MLP neurons of a small language model. Each row is named by its layer, matrix (gate and up: input weights) and neuron, and shows model dimensions 0-223. Each number is 128 + 32 x the weight over its row's rms, rounded and kept within 0 to 255. Numbers have three digits each. A neuron's up and down rows have the sign that makes its largest values positive.
After each neuron's rows, "fires in" lists the words (lower case) most often at its 100 highest values on Wikipedia text that the model never trained on.

L3.gate322:103094130155181190052100140162142079110123105148100157132177107142126161137129062130140129122097116095105088079127120132031086086124197100160154195121167158130152159195103144128141140124138162102146207124158101061087172104109185135136155183070181169104136122127111187152144137156160113128160156122104120175119145142147114151131180116128165049068168115099125140116136106128108148141115125188117115076120161134086116161105076128120085084103194128171123131140119130091092119130147161129150121149135099124086121118103119098086095093089159124066091078130123192131092087151100125131121086105170147126088185167105139087148175148148126104158129047143099081148124154165156148132161
L3.up322:120177166151128179113134149148134131068109123102138170125111168117110117076108132122166127127098114104109139160067093138110113146148111111089191154121127195129130127154130136129083206134143133150097118125107093155062133087122081164182156149116100145107153183169106160159158090091083060100125089161126150144129133180091185205128109101126136120061093150142132132122129109104138157099075110109122168083182059123116154173164113111141129126111177168146136195152144161052069133151176193138104133122125189137153112137129131113128099081031116133124145050086124095117128125158104068105104102144128128109108162173125108102089114130137120137160153052185102140116142151166105169086201
fires in: "made", "appointed", "making", "how", "given", "office"

L6.gate461:156117074121107182096128131158102142213168170106124145196144160067137136115173102103165158081114135177092122116139126147171190101064181125156111123147153135120164116119117164162084135146086158129110118135173151129074119164142135177097170118142096100123109141114095108210129122174133103135195140189103151109137105092138128122154118098141153119158131106143106118146159124174110117090085117131147149105056113178075062056171142152158163125170117068073092079196137112152143105132146128117064119179124069134143126088112133136130114203102153138184082190125139146113140079083168128125094082154096161131088158157158089103142126054130082108124145142159133097124128176082146111156145
L6.up461:125112154081139140103159154096135111112138131182098159149127102057197090120112114129124085106129101126150190062122121131154155114152156098074142146204146137139168154152092140109152148142091120093198109175133124092178135118214150198148166150149098113102109120100149080145108116141118165134123044154170184125149096124099122137167157086166176145097148086153057146178127144167151103132128131103141189191070089118106152063094142151138154110148158092129106092152144208072125182095105153072122122138167133146143159062164100151105144125090144086183133148103165112121120176199127155111142109153141137150147139095185166117096149111105156125113156106187135103146124109124159121102194
fires in: "with"

L6.gate226:127128117082164193124221072134165128122105118118158119137082138092064112065155139145127145171115130153139185116109186078182099117166112086141130134130114119070154138111079086077079112118118166136175127140137106101138082129107144136097185108191174148120136134073159156120117149074170111129116153126123135117160144168108094078110172115086134149105067145103119147074143090120135133125101168150159077203156068140116099163160084137153145050115061045105165097150121149104086139137145112109122103137146116092194068150174186110170135101164180150100106123154083130128102093144138069102113109117147187144137164101179103101124119114111067166122058142127109130114139104142149114119164
L6.up226:154105196111107184173143112143154094108090154104156071168080155146135154098151130133126100120159121099124102144143136058132106173116129072114201128134177182123134084069134134100136143106119140053154123080144084129154112067117143081126134104125174106142115131121141162133138161099141151152166086153103080057201130134120102129180119112154093149180156159117150158109089084115203159147104160175130140109114116144118105145161109114132111091081122137151089149138112114151110168131131093022078173182183126116178103140104149075117116137159141121113185141156104160099116118095195133130090074185139148124085157097177128126121116089113139117109069123073146137111172151080103064106207
fires in: "to"

L4.gate95:165130125175139112106168145197155182106115085135089144151139167146066164147077147154103154115099142137144141157063117084111213118119127137150154098117078128170146151101180134115117115095150135111141162080143125095053102152165133130169164141117165122117076099124118140169157121110187101134095130186145159162189139141121132185115107147132167106139101088108158106155124157141120135095123134176101188139106151109119163160112121059165104124162107115131141132110140111137178055118211127109119139157171135130182125067098160070148123033143104100180111094114097163148136122136149153096097140116150167150117129148143110110117189172122157113088122177207112151199236109151141167127098
L4.up95:109129160137114173094188139140078178225114130157087152140135153152098119112173177136109183140126112060164114176089087084107111115105111112103109139145127075145133092142104144104130148086154105098154114080109138185135152177084123152106110107076070099154115159149106125195166130134177139086105109138111145134141147112122126158163161175068140137133185102096153186165132181138111134121135094089166124090114119109099123124114175166146141165080090155144140100133175135162083081170121216129078152112120160173116176099094078158135147100089151156061097102155150150091114133137176122136208139166167104128149154166083200084135128178136159085115127157133132110140192201101131112102135
fires in: "has", "have"

L3.gate189:164193115103112166127158142107073174166122179156137240156133121098141170157147117108144109106173147095129143108154108101094150143092160153123134156130075121158125085064089157104114145153117184079147160158081142119058183138204118139070113132143123123183092121150134146159183120168151118173171117139163143162126110099110161136105104124085108136100136155167113176132162111106111106088113160084060075133099097176137161137077130088129167122157111114150108124154140156150106140129127138111154203167103122154140102088106123121125116095151156092144168139148087086146185035134133098122128076140150123106202143084144216180095123173136155102206136148137083137148140128114085149144088
L3.up189:192112067131170151106128061132134173130106131144145193145145161071126141171171075103165123152144145157152135139163099131120120172100161141121069158165085074115107103081104123082127146139101157113150147152153159059072136113128101126119111106112130106210090131159120126116163119178135076159104123132172111128172186180097128201105159067113096165074091108149135152121143134107173188129111139081074067107103105141111138120129121154158143118117155137117141144151126118178168132094133149143140201149119085191185110112149159149124086136122141100090133138135091084137193077149127122110128155098130109079228145142136215148090150154148160135156136160172137066123103059143093161107146
fires in: "with", "for", "needed", "after", "but"

L8.gate530:110128136079123081120135088147116107115148145149130129168130118163156132093072089149093177071138185136130128107139131076135180097129162141085166208124134145141167140076090083170083135171173144154112126175089131127134155124156104103111088116139083177134099147125079130157142198129203108112143192134161157111124128120078106180147119077092100127108179173120128102166147149141166152186116038171138082153112111124183099051096134104168136181138104110198111099099162149095111087136172161143034145108099148119102093128135150079117135124126140130063157085105134170175126123131102074115178102162139164094107148131128172119124083092063114091160110130129135093143138175133171144168103
L8.up530:122143145148108103119139121119133104143137103110130108169144071103125198179147115147125141145122096134129139125100125182133107143075147138082161147146148111131130085084131168112133129103132171112193138117080163095197146100231176117139136136139102149144094127107149118153143115100193109130117171107118121023072109198100122084123133095132064133107114121138190117154131130206116138112141111085147154149142117140139125124114141175165139197063130187137160065110121144071080122066161187147165147121071155127091127133089143110133135136120172157107101133076103156121187098145094132157146174181162119139194083114136150144089143155100120123137150122138053119120087031146055092116095
fires in: "the", "his", "s", "two", "he"

L7.gate166:105161123112174115109110135092118069085168164155102147105089150172072166075162127091101111138110130116137116123085121176102105122096160164102120088088191130099137170119175150124157091109089162115152137091094127156114141152118125126095126138103144059108144141107124118116198122098143151073106137210145128122111136108120145149124152145104134110082116077168085126116145082085165123138078096114178163099137127100147143079123146108154044090123145112106204127219144161192109093086128100194107107211072121087074081132128153136164159136108118183134115138143166106142120121100153098189196176116104172060140126105096118144147161116125115125098094129121177178120164098163111205132172
L7.up166:132142088102177103187157121087103112123188115195131162083110166073162192088147113097102116165112153073126072137122146171099153093130112050123093149136173130128116128165084128162124136150068091132131133094111177173139133157135108151136152084127150103090118172143080177099152155131134135193159113150120124160150146159118085082187126106118099129135153085154146119134106137101158137159114097117138139074063084111141074114118170156166100118134154077107137151146164158174133160091096131230166141127090088137136101135100158168168115076114129103135160108063102043147191095148141095087172092060117135141100088146084143141145154131100133182115091100130120178108176133118138182092181
fires in: "by", "to", "for", "with", "in", "and"

L6.gate365:178115100156092171148166137117134145097114125186103146185154156118137114106116143085178143084187133123090110105142122123186125169104169137104157141150152135109157118167085147094105164142076104032157142146151115152139150179071117169065145137123127107140073139125173147132171144152155096093095115130163155145164177146082177114141184089191140068116046127135133130117197085137141178085130165138129129140109128103109109130149155102162113124095117143122135113168138028139115135122100093131123140208142127140146098100123136146102090127126116136118196146159135104146139136101089060110050129140137223150107131111083096170098100105080124096163162090137144106117094169056078104121187
L6.up365:205140165117143079190075151092090146105117105154134128121151092096114155113095111122146155121174118156139120156139128118186073114114143089097197130136135159143122116104167118086166114131124186113157081096122122098080075040201187209186139181142213112133137176119114135139096141136117112125147155127103101066091113139147124135137120144089135111127059172132173138060191134076099144138124092138099144123089123122172170113137120153178147153145059079107098073163066128121082101087148140091135091167097091181178141083137112130133150110113186128169137163130098110072115099063154144160110088120127106139148072111140105135134153054139158118147129101153118148114132166141132147127159
fires in: "at", "to", "with", "by", "after", "before"

L8.gate434:099144092127103155152146108127074110130109069058162130129111148151167113141156180185095098154108153167048167147152170160176164100097107197118157095134111135148070114175113139132095113124172149083113099090178164128173138104101133183104094123143131121165112113115121156180131138138142103095131128126125130079118163119135134113121152150103189121115114140089174155067143133161124089216102155048119154111117092158176070073103143149140157115105142086076170067175127172132146100184115098156127105105127110106221119083093153076172130133133089155083130093144094093145103135099131086202116139135146111153146115135121112133141102082112220136101168151073133130124171154183119127080140
L8.up434:075126156141089133105086108139127097058084097076108162172142134080145115075114146125171123089116136143116138172128194172136141090081107171201135096137112109157105160204144195086111150161175179099081147110108131140117171078110117138164164118103185108177144072137116174158153121127162112110125121141142141052183182142078190082129163147139136147157136116090159175097131093167151095159129163073087136178123088115180150107107076181123124132065187134125139102220109121097172069124082117125215093069098144107107128131166135082136108111167157114135140112153159111107129163145108135123139128113176139121076108158141123113109168146130121144138139074135142163090127138111103160137102
fires in: "a", "achille"

L10.gate272:070174154156161110066173160115146129154158034081137100159149114127154097126063183094102119158150124191133171078121105107107152082127144077108132146116129074104171116088151139135111130127113090150201190119112049150098099112111186122151159160108098144148077151158089140189091086086119188150099155182194146084144098156138094120141146081087129075110097143181135115152159131072153148149115151159161134191096118143145115126160106130130183149115121175134123123080121151158057126074159206157133129103144109150173138120125126092126158147192138119187153124146124166124158123170170094094164123113080145118185102086126124163108099141158183091135146078111138126120139140112165118122141
L10.up272:161073108121161145126154121108161084157130168123133136173097207110177146088153083121107124109140092112111108144089067087134149144098081157164096145119081160119113093166136100131154099120023091147145129123168125158124162159103128150122159116103084115132130078116119136118004112138137080107128113068124123102133125081155114105134114165191133174107162087143133139133111088158132155124121088118109155059101109131177124110126135104086183157122170105087095181129079050123103127166148159152102153164163141059050086116147177112134104085077110148120071105104122181099101106130121175145093101124128140141143156173177132134088180108105117083102089188142133179154128144094096147075159
fires in: "has", "have"

L7.gate565:188152143147183124077097149094116186097099102124119140136145128111136112142133166159185129136089086126073105075118094121114123087128077118142109152146157163110145134138173123116056178066176126126176120118101172063113156129082141087194151140107144209187124153132089162149230151100096147129130108172137101151112118106189164204100163120118127098149086120171107146191143151166143089151145116124111123104140067120140153090135081143156177173105115114163147085104143121120123100073167135106145101131203134123110161127129102100074124183101161084133150086124082121116116147107060147176198162143147155111126093131126101064057095131167123135150121089142160130125162124130148080119093
L7.up565:154152138140114130091112173109083115147145101153096155097174129097120115160163136161143132158109108128051096103168167135079139115091109149168131165252115141152151200144156143091088186082194084132143113173150151124071090135073167067131166197117127143137185169198143137130130136103089149073168064157185141096150126127157123114116143158171125089102105104070153094165179126195118104154126129107150137083134063113121127102137071120145159114108098183066097136090128170131143108129141142161153090116196136173120155132107128101117130184164182133156123106146109120086161129085121189149140176115139121114103148135103106094091099128156131092130115116182145113147094134164172166112146
fires in: "made", "make", "give", "gave", "makes", "making"

L8.gate156:124092147138160148119094126108114121091088093101156119129138140112123129136131125148183206120186159136118145115098105104182108160172134172099146140143141141112173116137144175123146159164127153124124168142113160094144136125153135135097173085051116139130114134142099150115108150080164166124163161165121134136116142149146110200103035167144121141070161045117153127149154089090151032095134109129134112180154112126096106084161106091150103129153145147138162085095162143077135119129099168108120147151156213123173157142160113142140102081117061101121106131112099162111114115185118162088179148075145120134176099189202135099125156160029218102134159100156152129140112094139157124041086
L8.up156:124148101092168123117123160077064095023151092105123059149159084130107066158140118127154123172191152107150137137130109108115159092136159198097144147148086137102149083134096186105076091111188136107132162077115170123200106109138141145106181073140093118137179156131143138154126188124120101122145120169160105114162125189107138159120101140143113193154140118134180161131145109126116110151148154096142118139159183166160112139112104171147131076205120100150107071127142171096144084141139174096092113108116171138109086161142096104131133091197093088115123128122106113095161104162166108195150072158137142058125096177185091138086164131067162114113110177097149156135128132106103067154117
fires in: "it", "he", "which", "who", "also", "series"

L8.gate201:112097127106150168172109060105140133113165129118165140177169143083133117134095116212084107170138158130119152131163131172165125113098107115120127082119163048128188112129148165168117206096151139146141151110094110187115157135148172097105188057162160086122135143191118147183194123125156095104096137125085137165192073139135130119161122137154127159155099205112143131114122183111120121144175133116096117107099061117148062116131138123069152110148103144067165122168131128131163093094120138146169174168143109110104087146106074168129144110160111180156098137136164198134101116109099060142096108077152141140175134137042137132122099098147140155115122127157077159160097074109116081081092
L8.up201:186207126129109130147042091098163159167115192129093197130163143087098120110097189153134105174118148126137136109177182106165136093096120151130055072128146104121107188107121125104152148125145118153127146137145154151090123111108083092057167138117141165165117117201076166169169122113135100094090106121128155147121148179134104199112103109162096107111118088142136121136073132160141143148170101122089165129141146115129131089117131210144170125096085185123152140128156126131134137100100106038078185132121115106148148121114105143118169094139106104085122145141093146124115138150116120159116125132163199118141207107071075069098122118072104124134184109061092163156140122051106081111125
fires in: "a", "an", "world", "some", "any", "total"

L2.gate296:138169141113081126162141117084167098119084086131110107122074104129119111086136171124084122160096112132143105129078089109165094141102112198178147167126120177186124148041138126185110113106176180137129130167137127151094100113132176102096096095100173125186101114119100106138141177132105143103073136159168100125104100112116084102159122142132131147149135181089161115090156091095119175180120162098139105125122109107145112177102120091041129163096067098122117109182119104163103134069100148094173160165137062033135107164133135105113146096192107114130137131137140130121147144140150188132153069180087164109106081104163133147115139107136147162140144195099140118086081117059073168156053
L2.up296:180139107112052134145118127103146081146092081103154109128116097116149109083174171082107118177078110123137123145087105139091136210126075123130146160134115113074142130055121106179069110122137183152079111146151112168100061096120123111193097108114124056152117138107113125128163126135117123089069108134119089138159094145126102081157137123096105183113132151106165107096136096114145144165084238102080109133093098132164132118117147136056081144114140094112089134122146145091070147072079160096139117155167092072124073149148170144092126175122135096172128141155081141138130112119098142133185096148042132145120097081153111118123116112115140157111127151098092139062105125040146126153061
fires in: "his", "her", "take", "took"

L3.gate163:076191100197155154127185130172167113123079084106156124093167201083158133111115110161104150133198162101099118104155165087107187162128109150115125155103168129156135167178130117114161132165133155121108100140146121127125143113150107118128163104166165154081131144102198105168138156172072200165134076123143130153174183114166154124057139098102159078140138195120180135124140128109143141093114092152088125154198120149134137130162151108193092126145161163108128163082120116124160099112167156183134112125129133111141071132086101148113125119158100201140143075127185162104173099227180100139127049117151142115138138109144135124143095171143101096155095158115146094124088178150132099124196
L3.up163:102152144164231117129128103149085104172134206103071148154136130147100134113152165120109113112188149112178101199160121165096123152064189121113163123108140172106086077139086084095192084192113099121123138123137134054085142079128111106128131099155098093120124084107185149147172080115118118158134180149102152176129130101138148158127125090159131096135161155101149110152095076097082130118169122057092081132126094145147096137111094124132077092136162161135087120138144092175130104128137073134133178169165163136147118179154173170180112093178110165101161098150108148133080111115154172142119161142105147199152128086165089138085167177104106108172139078130133120143150170095129176091099
fires in: "by", "arlington", "during", "arc", "cypraea"

L4.gate200:164121112086147151062132117160137077131157087086126105107128014106198116114194103109096081153100126147127108110116176130132103157127105123105108125137138114139120145090087109103159140150108151134174121166117071153077161133142182116116142159149114154149126098148100096123136061136133080159127109132080126135174094147138157170107069140152088162156147137125155133094152189143125073138135099179019115084117098126137163108117105066102133059125159174088175152157146104100161099085062086160093166135142131150145190162170146082139093134126104155108113127116118164139181068198098152084085160105165112107180125143084127182118155071144136120135132098111162119101089124058162104127138
L4.up200:115104116068142118098113122107068167105121065114050149073126083077107100162107096162104144103178096131181123101135149128125094124117153123090149107068109098120135133157086095144087104144115176158178123112113100112167145097169154141146172147120148143137107104165119165106137131116116085176111121059163115105138114093141100150125108124115166164036152106096143119156100140132116141123110115127130123126123166129080113081170111059122110147100076152121092118158235137150139133138095127117089164121129102184095099131111142081145149208177147177144145153195138135059107087179185142091126147146095147102090125170115165108164123185161065132122149143129189098218092095105177076132160
fires in: "university", "u", "a", "ubs", "uganda"

L2.gate32:151142102131125081141099142168101089078140191071091178141158134146142089109174161121130086088130118084120089134057123130090155127148055156168135088113132145112120087123138142072141118115171161150168083081118152147146064147052187179151136156105155140125079071155158118166109127117114144143154146087152116097151149150125145135125115123192140084165141131089095146101105095155144126070082162136129102162145128157118137147192121119170125165089094133104152118096165108133147144136197177146132108181159108095090147151175159081116113096076099142094126124130069145162077105121145095159112090194130232118087169208066101119134066091100146131099149118134116137157081112095172114100152
L2.up32:130121113071117076125154164162145103121076076096074132133128095153150081108188099173113091078127088050042123115101077099040185121135080119125143073073147149108122098124114172106147102131141154148183112151131203096168152131061102137132151086127163176102112079134115148112160162146151123103092176124131094143130127123174095110178156159145122111075133148123159170150120115191124132155144125136151094156144125114130165123166120095143142112095100140116161137118157120100178070193122177155164157132146088147124118130160097065163148191100110116103085167090126159186114165123122109128100114177091172142091110162092139127139113101074186106102128068156117138187070153151103086112157
fires in: "made", "john", "make", "gave"

L3.gate510:095155120074141107142107182120129116156134071154186094118096114099137130158142193112136107119138094139088192110125102115106158124099073142145130107170137089094130151092146109137144139112128099158091073180144150144048129123096168142163173047085085103135107153179086119130084147131119175113095145113108105094105103099168132110107123140218119105172138091124162126136166124091126120120160157200145155110134125103113134146176059161107218145140109077094111119113158088122132110134124149094152122128083102101113181104157092070114129173154128095142043174082104145123116119117174108108120160140187209179138092145104165068107151149120166140103104117107128170050211144103138122163143
L3.up510:158112124090110102085100141102129116156132077139179132092122083140109141184108115155135133130122103090101122141145124062130164135144104085083152148087119078081164138115108111094120070109144156158122092144162134141046148129111161174117116132070127158109137093128123149137067158180083136074147155081141132091147080116118092136050134137164134095141120115127179179179139145171140145131192158123088165137143192089140127077148071120147205123178139120113119149088084067110176094145139146113165093058090156063099139141069058107140152189112090114144117120156103134164149096155161123140064143162066166126106161163132125096117109113111104104063129111095171153153187149144070069139137
fires in: "had", "made", "has", "have", "make"

L7.gate452:122160145120160083194157132148106148189149115128140110144156127136151081117140087141096083089128089179161072164112123152125121114164127118115173108171132156150161121090124172090146118158154130193108119193136114181143125102165135133184131096073066091123114156144133123183111113107145117090073139208159125121138118127103143119100128128104128071083140149129156117102134127051100128070064110159144133191075084160131083096111106136175164071132070108099134134117110129109201107137162145174125125088149137083166110141111160137153145104161147136161152170075150104131090109079163074076111160121074140122151104116176166147131140172127128138229152175167149104040128211142116113141130
L7.up452:072129166116130152147122123147093179108170200148160153112099161193160124197119162116142139140168109120171125089066135078148123072093119060163135146167133122157152098150081129088107116093171081151135105194200061150148109114085098019131156140126111075120122132142129110096095116148127149107138153120161139108080145144100121134109105119148114124090099106117091146102131144128143167086169163111122129111127131121142192140150113195136173136140113103121125074110095156148157171110162093154190139088167199151178161182164108116178138155146136096184131119094099134161114123094145095160138157123092150085111134156149102171132144157112094145096138158214141169145214162141178158179160
fires in: "and", "of", "to", "in", "with"

L8.gate111:133044128135148124121100103053028171160102126081124138129124074101107128114101142137149109131069177135129098168123113169176092131108128183091137130131084102133139124122132118118109161132157133148072143109172105141090091079123028138126096141092178107092130161149149091147158141075104093076115122128166171129122180169110140165149087137085202144069136153105102063091150058158142139143120112174125109109120110181163127135142125126125174077152138081140147084105171174129143111099130106102057099114069106132151099152157181110101105122126110074129144086127116128103078144074117132085120086144145142085123160114047173098167151142111188129130136074138126131048109094152121162144124
L8.up111:142122101086097129124131147112182098145107078138143108129123121130109119143119120077120142135120128107164085118088128074077127161077087136115175152126144122107124133161141080158158085133113114108129068155128067062155137138145230042167149097135133162149092098073145176145090094126099153179093131088131076119124053151094085148072119175133130115102112089112159160125146157055178127163102082088112135102099062115155123210146151137138151152120114172133176135140088147085137096145106098104129101169133165127173120188130134155191192153147126177082146184113192157138107092159079090101169183130083095124141118150158095110127163119153114146119173114154131135137035121095122112133116
fires in: "his", "her", "he", "studied", "a"

L8.gate27:131097158101132154107163099146085146111091167129102090107120170121165161109048173106152137135105111115085192128090104125188157101096112125148135098208189113113113152094168201112086147113058165128118158114129098135161132167135146148161199132096148081142191117152141152148162170101087117082100151156139139099146121124168107158126169137152130148104112152134152101160144115129203133136110153120143176100117129101118079113134054149083159046090084115121137175178115152200131101153140182150091095115204076096167136140081118107135083132092139145121125121123119055124143152066105105129033138093124175113130120116086114113160162159146126097081102106138078105096125157152087077129157
L8.up27:147124157158128174152181101139094198125104054130103116126152207157141147108092100145127125149163111189106131151111203113123106111103167180131110126135129147119113127043145173156166119091114148111121138097141162117158168129107116129141083172088155101153162110167138112182124111140133158102165134111137123098147100118147121115183169086173175112114116081135145136126169091149149156145112195158052178100114029154074154137100133204193113082092091100105097102124132101136106065129133153156130115106147079110138152087105145108069121140070126149170053140128160135095080129108164079118102102136159152135124076114106113064121140173077095177086166136104154122115152134142198170151106
fires in: "a", "received", "to", "gained", "according"

L8.gate370:150155137120117096116098128172137090147118047136093166176156124072068149153162170148152169118122093119134117063099141141152143137112153129148092134092127121122078122115146230138131142103151148101127117130103145134163127110135143125151147155133092183066145149180118125115130109130171173110121116145100155090096111162164030072095120090153115071161151124112148125153128195106175172110126096120151186132141141110149172100127139064155178089129105210039117095193220121132095147158141109141142146137127124118151143134132203126179155107141149107165063165135142155096107165121082132156111101102155120175097116089141092121102101109092179139145140075134130130051168154186123147154078
L8.up370:086077063149127116144130103175109149136080120131137137125180181127131137100218134120143087077149117046183105140088116117064142173103114191128086077089162072155150114062159157172158116126092126184179100126123121171143124115134137082084147113106143140095143176196179067088066134113123112136093132142105086101147131099096119141131117147139131150147064117115106174110173214111140157119120087109117151164110143067107072122155112074134173121095053142142121119132138101093138079086119101107134209120150123106115129161163147131103095172156139156117124090089105128130082109082152175074111114119100160145156130138131095121086052071153082112118126160122093117129136124120134124173170
fires in: "two", "of", "most", "all", "various"

L7.gate17:142073107135185134093117171163136157080148080070111122123149140150114141109094125114138125110140121072178103150114139191131064117117160131078098144111196101129120130128106105192084101149115140156141111127048079129183109115097134148197086104156209150103088135135123132123106139144157135137120137149098134130123147185134145130076128104125182182146174149161171059107127094153121113099130111138149088146143114156103163115176105116154162130132128162120138102095131104168113180198161062062071124113112105155149077115091135149110177038114111068098117081097119089135144111135100113119177109098076091110140134139123213161152137134081156087103124071151133149111119152240133127129106
L7.up17:134082144119103061149122107088154064129094136117114130177183119101082148072064150144154109105120141124127118158125101100097089093119143155120127088123173168148082173159050157129161121136135109088087125148163170087087142124102176134116144108085097117142159149125144098095187140131148110137136116190123092134146123174124091156040095138119155119107188115173144131141148129152129123171122094143186153101098143149145124163069119095132148113121167181103123160162196159116103163101101107156074112124049180169171117112076093150160131169127122123066146138162104121132118129125135151158212151096104149131112150127093049158155151098134097180144124101141064085186114149167201153045130
fires in: "it", "he"

L4.gate248:183127134132179126048073212115149100166127149153100156148136121123177119134113152201180115148120187214156147114131105164094151170126105100124135123143113138150142133179124146149115147147101113143123154109107086084107118095147143057156089156170118116102079130114122083133207122171158091132146155137104155159101142167160093132086102124157116069158089127076121095113203155093140101089112181122169130110092099080151116118132189188131125106121152101156077092177126142093139169162122144134137162122123066101141117136141109139141134152157090131149116104122206126101113168161138153133030140118205088135177101116126129145140082137129184098022125086126100123139147143178125125166151
L4.up248:163165142136201163076136139153104151131128117178119121091128057071135102150119128106147123164157160126140103150169084137130115146137128152145127095134103150106139134119160155119139131105138086113145118112134104175048067175098140172151131128159191100163090091127143129145182120127148047141176107092148099129180175134179117118135117162090123082155152144118152122072108151143190123074081115099123147144137165147174178183121131174172150100088118145119133049186154149171118128132185143077079122182140147157093126162164120060166157106122121099161067083123166124144101176163149093080077112132156095150083138148141153190156094167085206107132122092130136089215102144098101126115130
fires in: "no", "2", "1", "reason", "volume"

L10.gate69:111082093082108131155164021134055139128108152097138126195154119120095175064054148121175080171087152101151130115190101142152135113116145165101108102192078131094192131153088124135077128119145136132118103116069076161127166079150171189123114121111104107126069174102137135129169127123105095159079147128064156090164133167105120153130163169144179122120156108135172121150140163101104144165121105121109181146164130128217140122154110143118185104146094123143136129113149140077113100161100153114080098135110094142113122117128178125153069104100119105128145136074124131195115101133096047155081136182142129098149083129141077121139092122133101089146088077152123131124144124174078112065083
L10.up69:079131146117113125164138145156100156161082158157141155110154126120146088175141154181135103091135141148137117056115246125136155150127130109154121117152143117187102172101084085223090137113140124131125105137135135204153189201184109143129130114103137088136096109118132115126118139131118108117083052152226161127144140170132111156101198115137160108084199079125128106120127153167153133146122144095083173123133203119117097094126093127129115060115118125117125103146129132149075137204120166139151138129087106190149218090130141117136200094119115187096143139095097132138139184165162117128142144100190136139170151127159157143189111111126130109137144100110171127130108080118119140192124
fires in: "a"

L2.gate320:087121108158160175121101102169143079158102170122124121113169144116125174100162102127134107129176165089150141115138139140121117191121125133100115116137135154087158172164134179072199100129185141174133077149116074108105099152108123110112115157118077110077134115084170146125108174098102125122133139140153104124095142145220170093141121144152178040106148125179099125116136107082148130114124099069123155075114140187117117125151132146167085098077165125150131158073132108146145177123123171166083118099112114098127097039218147191124091152107098141064082086136154201065146086116091168095119146121148157100126135148162128089122137145190103132116165093055180140107133152141143151128190
L2.up320:089134164075121157113074112142146124147061100125111210093084114172123180101168159122143187127166189116197075064145145143168104108060173164131119121142145121156099141067126119130119145141108085130157118138087162161117134095124064145109177120103098119117107152176149106159225159113135162155152113142068152183112087119138153131120126083164117134130128110167166124104113077048130107068125068139108149078080106162122160090118153102137106108143155108130127146125136140101091132105137173191106114067128098148109133150167168115157176102090128120082123039091090162094085128093144164071077134117106108072100117136115076085110079127099100161125133110113133129142105135088087086126103
fires in: "by"

L2.gate56:140093125089200149134123135136167137132141104147147129175165080090166093059148154174114080152100164125146140152080165132101145145059078124122098117159125091145080135087174070185165144109146141107137134105123115132112143140118106104181095092145160148133123060120137124189145144120110133128122078099065128159115090188143062125070136132139120196178122104131095145079132154095119100125148131105149123149164106109114127070118146137130175132148204127169106140089146172134138189140134127070165076107074145138147137202218120135149116091132087168121132182064164096153058150174224147126101128050146191107129076112147107146130143157132110106145135082108127143129089145118120141120107
L2.up56:091109096137206142076115112166134149085139080113165116152163088038152108085122129175140117127143147120111156139142153144125122164062092112078090144170092076128124130142186097217165130129158140125138170085098081105052164143163149120183095108119135121128124059096171160184122097161129105128147099076109156191125144188116103135078092094141160147119107157130143193059124149114150155088126133098127094145188132106142101076132135126118135121171169137194113121104180139167129178107129125094150090185158153170136144176155159163149104082142081142133105165133180104161097113157173088091067137107192124112142097158161125137129161174106079091114119123111141135146130115134105125201113
fires in: "season", "party", "career", "year", "series", "pos"

L8.gate539:135110182094117165164103084129126157142122115138092153166153148093147159110121193124145139249132106131127154107094209130122140176102139135125111142133174178110095118114104133136106225138188157131119116140060153120155131163165147159060182163092095136138098092134114132166201134047137208151156170135115130167144157095115129121145085121076111120196149168136154082123152146134150145109147146094125131145121158084145142137115158109141142165168093139078141160118120068128153122189144087088151108128079127099072134142119145095120104092192127111124124054172157160156117158151106179128107114099115136110061128154129140117113178168177123083143186132115123140137189128153172104183164
L8.up539:164140059094155151181130075168158177091123141152103131112165093169150146085142129151115185123139108098093167168118080145166151160128088168078157186105168142139109105121145130124177115121158082168106140074111157098109178132112119140092176115119112131102151081136018183137156137132124107170109114080136140175083149147147169158143094144128100140132105213110160172181107113123121108148137067160057144159117126166142116093118144072169064124104134146115172183116093070093122136125166131096127170055119118131128122127088114130140094106137117106114030101113093138098140079148102144084145086049085144112110162097150071104140119139127117157141185160127086133130169164140180104149139
fires in: "some", "many", "most", "all", "mostly", "of"